Weights of a small GPT-style language model, trained from scratch on English Wikipedia: width 256, 350M tokens.
MLP neurons of a small language model. Each row is named by its layer, matrix (up: input weights; down: output weights) and neuron, and shows model dimensions 160-255. Each number is 128 + 32 x the weight over its row's rms, rounded and kept within 0 to 255. Numbers have three digits each.
After each neuron's rows, "fires after" lists the tokens most often just before its 100 highest values on Wikipedia text that the model never trained on.

L2.up258:115139131050132076128159157159152126148098097127133103125150135074057138077119191150167187119118122152109102191161143112101093182154134147183165164174125127127147125129090112131176082183197130126097108157167115086209156153186112102137099162100102129141154121160113077052154152091063126155
L2.down258:122120140119109119114089142161120176144102107117160159071197093096113144105162083158134112082105149146143094112147169099122115129180140145149136093127172201173140141106151171106160137145122128130110081111159128177129122128159117141086088206097156114163125122067069143156163094117134098123
fires after: " F", " f", " o", " a", "A", " Sp"

L4.up50:136106132129157096106180141138156135170134098104202118186110139128114092203152122120125124125116176183116126136116047072124085134145103154183123107151125143178186110182131100094130165089201113113076133106139077131139171148185110101141141126047048113157155135140110037086121152120114114139
L4.down50:129176148110113148166097146145087082141097121071107102112162094116090121133127137114121150100186186069139093168127083108126149086148110109076145126096178089146151162127211136135138079071139180165106115117130121156080128105141152099135131115149118144061142102094116145163201164087089102109
fires after: " O", " F", " Ab", " o"

L4.up122:109169154092167127111117119152099094165124180088089159120128116130099216168114074147107123190115126129135167127106164129108133098106154122133104170160106143111230105152127092110105131196138116150112086197140150098130129151093147147116149200190170146074123122098094157174078135111205102126
L4.down122:142120193104113130076144102151096148071174116137144128084179143107145107152084071101124111129181081127120161163137137147110094164199083181115162128152161197096131096122172130083164147091164130122157140113102107173124122149131138116079061116150162148104086090166159140153149144092136146143
fires after: " p", " f", "p", " P", "n", "m"

L2.up946:120065115112139089171124115199164073127137104138092120155177128124164130138137085133072147123112120083131099103113121120142093137141106130030167179091150199053133133126164128153201135162168077171065176152171126128120096127099149165095130195100140140127130150216148167070182160139125160164
L2.down946:099171069184106135122113130067142143157118119124094099090109145113142139110120109165173093153104112119190103141178156150139121114116124136124084130128136085117116076137168146065149151062162085139149091075101079129097121133171075118140078060133136119215118112160139184096132199155078138099
fires after: " B", " with", " K", " The", " P", " W"

L4.up701:030131089131148153080169138200147116123091107133130107118102085122114121124197105117191163166101138139109134148100127128152161135089097119139158125122082177151072104151125124119116048173085132104104142127176132150097125127153088107179150124168144169168112105156099108150084092113193119157
L4.down701:090159192167151066120135121111135136124130085093102087097059166118126102137140150106180129089107120055141136114103141140083149117083120180138114138131107140102072096060112111106144115120138171106162065180142077127163158223128161193123138071111128136158122144168134177156092098088140106123
fires after: " c", " p", " on", " Rep", ":", " It"

L2.up362:092166074139123173141120182175153099121108107189056112160174159186120124125140125159141146102102132123136143166120155113093113184063155090107156133166163155134171096158088193113134099062161131127166190158127135147126139084132087101147163143193139138134110114176069136087122108094147160143
L2.down362:119171147106109106146107035149107101162110125127119095113118117121102161122151108129154104159134098038129151172145102146101148078115143100134169213149127152106127077089117114116153115089135117105132173169177093164113129131122073137126145122172149114144123122125164097054149169089154095142
fires after: " part", "il", "oc", " on", " Rep", " open"

L2.up460:095090148106113086183141132220135172117144150125157176094144075165115117177178089070091137171127108159143186101133095084147079134083104091071187100164108117128091118121162126130162126126144093147107147166198140116092112112140139137149140189087094125171180106186175165087165088110139103118
L2.down460:120139132089141072182086153095170065142154117170119097142107139092115096137074160129133146118116077180201206171057142122126143110105160177082134074113120124137169100137115112083090139154135118175138137076204131154079127064159148144138157145118229173115173130158145117120127107161207113080
fires after: " G", " N", " K", " W", "n", " L"

L4.up845:102119169138119131080191112118105086128172123134148146159147130082130117135161145140166146113131163154103137177093132071111165110140151087150112187109097120142155098108134156106134112096109171103069167127098106086137096154159050138095122180136120121143112136146151159099155137093142130168
L4.down845:141142131124066141152148079152091115077117148113147070133114168138109073183117133110133105139163123172169143109132123085203146119072142152121080137121195144053162091091127138152111080056108106188131122054203142114092144136122101152110087141145140108107117110153138155173159131072084104102
fires after: " D", " Ab", " O", " of", " Con"

L2.up925:142152079136085117163106142179092087152123123098069177166135108104140238153144138105106150128129115120102112099160175089077148136133132117112148139113145115104190124151102124132087101154104112135167191114138099093172077155155166099112150159135101166106155091130131150101151117122194124159
L2.down925:093063156136055134122133069108096185096098077122166169098181175127134078172053128107151125130063119083136087169112090128075131121131130116153130169114165191176126218158125127147154132131151095095143078074124189106160132153147131111139131132125136109129147156119169095095147170113089104155
fires after: "F", "ron", " f", "m", "p", "qu"

L2.up364:142171156074122184120109110101076178161127081091133212118076161105183191119117106094128171120151124107159118082114173050203179135137143088094108202149160142074100111119130150110125120142081106115101081110165114115160117131157084158092133165083104186156151137099092138143145168118141060149
L2.down364:125139095117152173122140143139133115078164133116100081143109137168151173148160090132114172213137140147118098137071185170093117090158148121093127123155119135075172131184168097139155096099112147190156151155117146093099115136131174159119074138102136128141144129141126093135126079056139104115
fires after: " B", " S", " R", "S", "W", " b"

L2.up847:134171141092156113148116137186184109097150061150154144152153115101050114128118093119140142134108082169167109102129148072178133129138098129105177087177100142135120132147096153145167095151210116091097161188162137057166124134121123164117131162102162123142107103141140164075163096113128121151
L2.down847:175115105168113149115109129172090113192183227159118163113104114121103159159140129111174115159103125131104109169067147140109138140151117156156132126130153150153164114096139124119078155141146105137093105169097137105135130173155142151089133142118155139101128179154167142177141085144130158151
fires after: " B", " H", " M", " f", "w", " K"

L4.up226:122137162113088150109129090135158110145069143185158144122069136153081152098103122107126139187174144068091094165097130098177141151136090129056084159189133144082118141092134113094096116127131130131143107179125112076168127099142142198161134127117129207131142122158058104200129150101115110125
L4.down226:174128077143136150103169142139125129069098213177068087092135142225106229141137134097098139130139121151156125060104132093150116188153176135136169139106120180138129182164126073147143120128105176178120157106117135098120160148073163186146143131166148111073113125134133105085108109042162125094
fires after: " s", " m", " b", "b", "y", " B"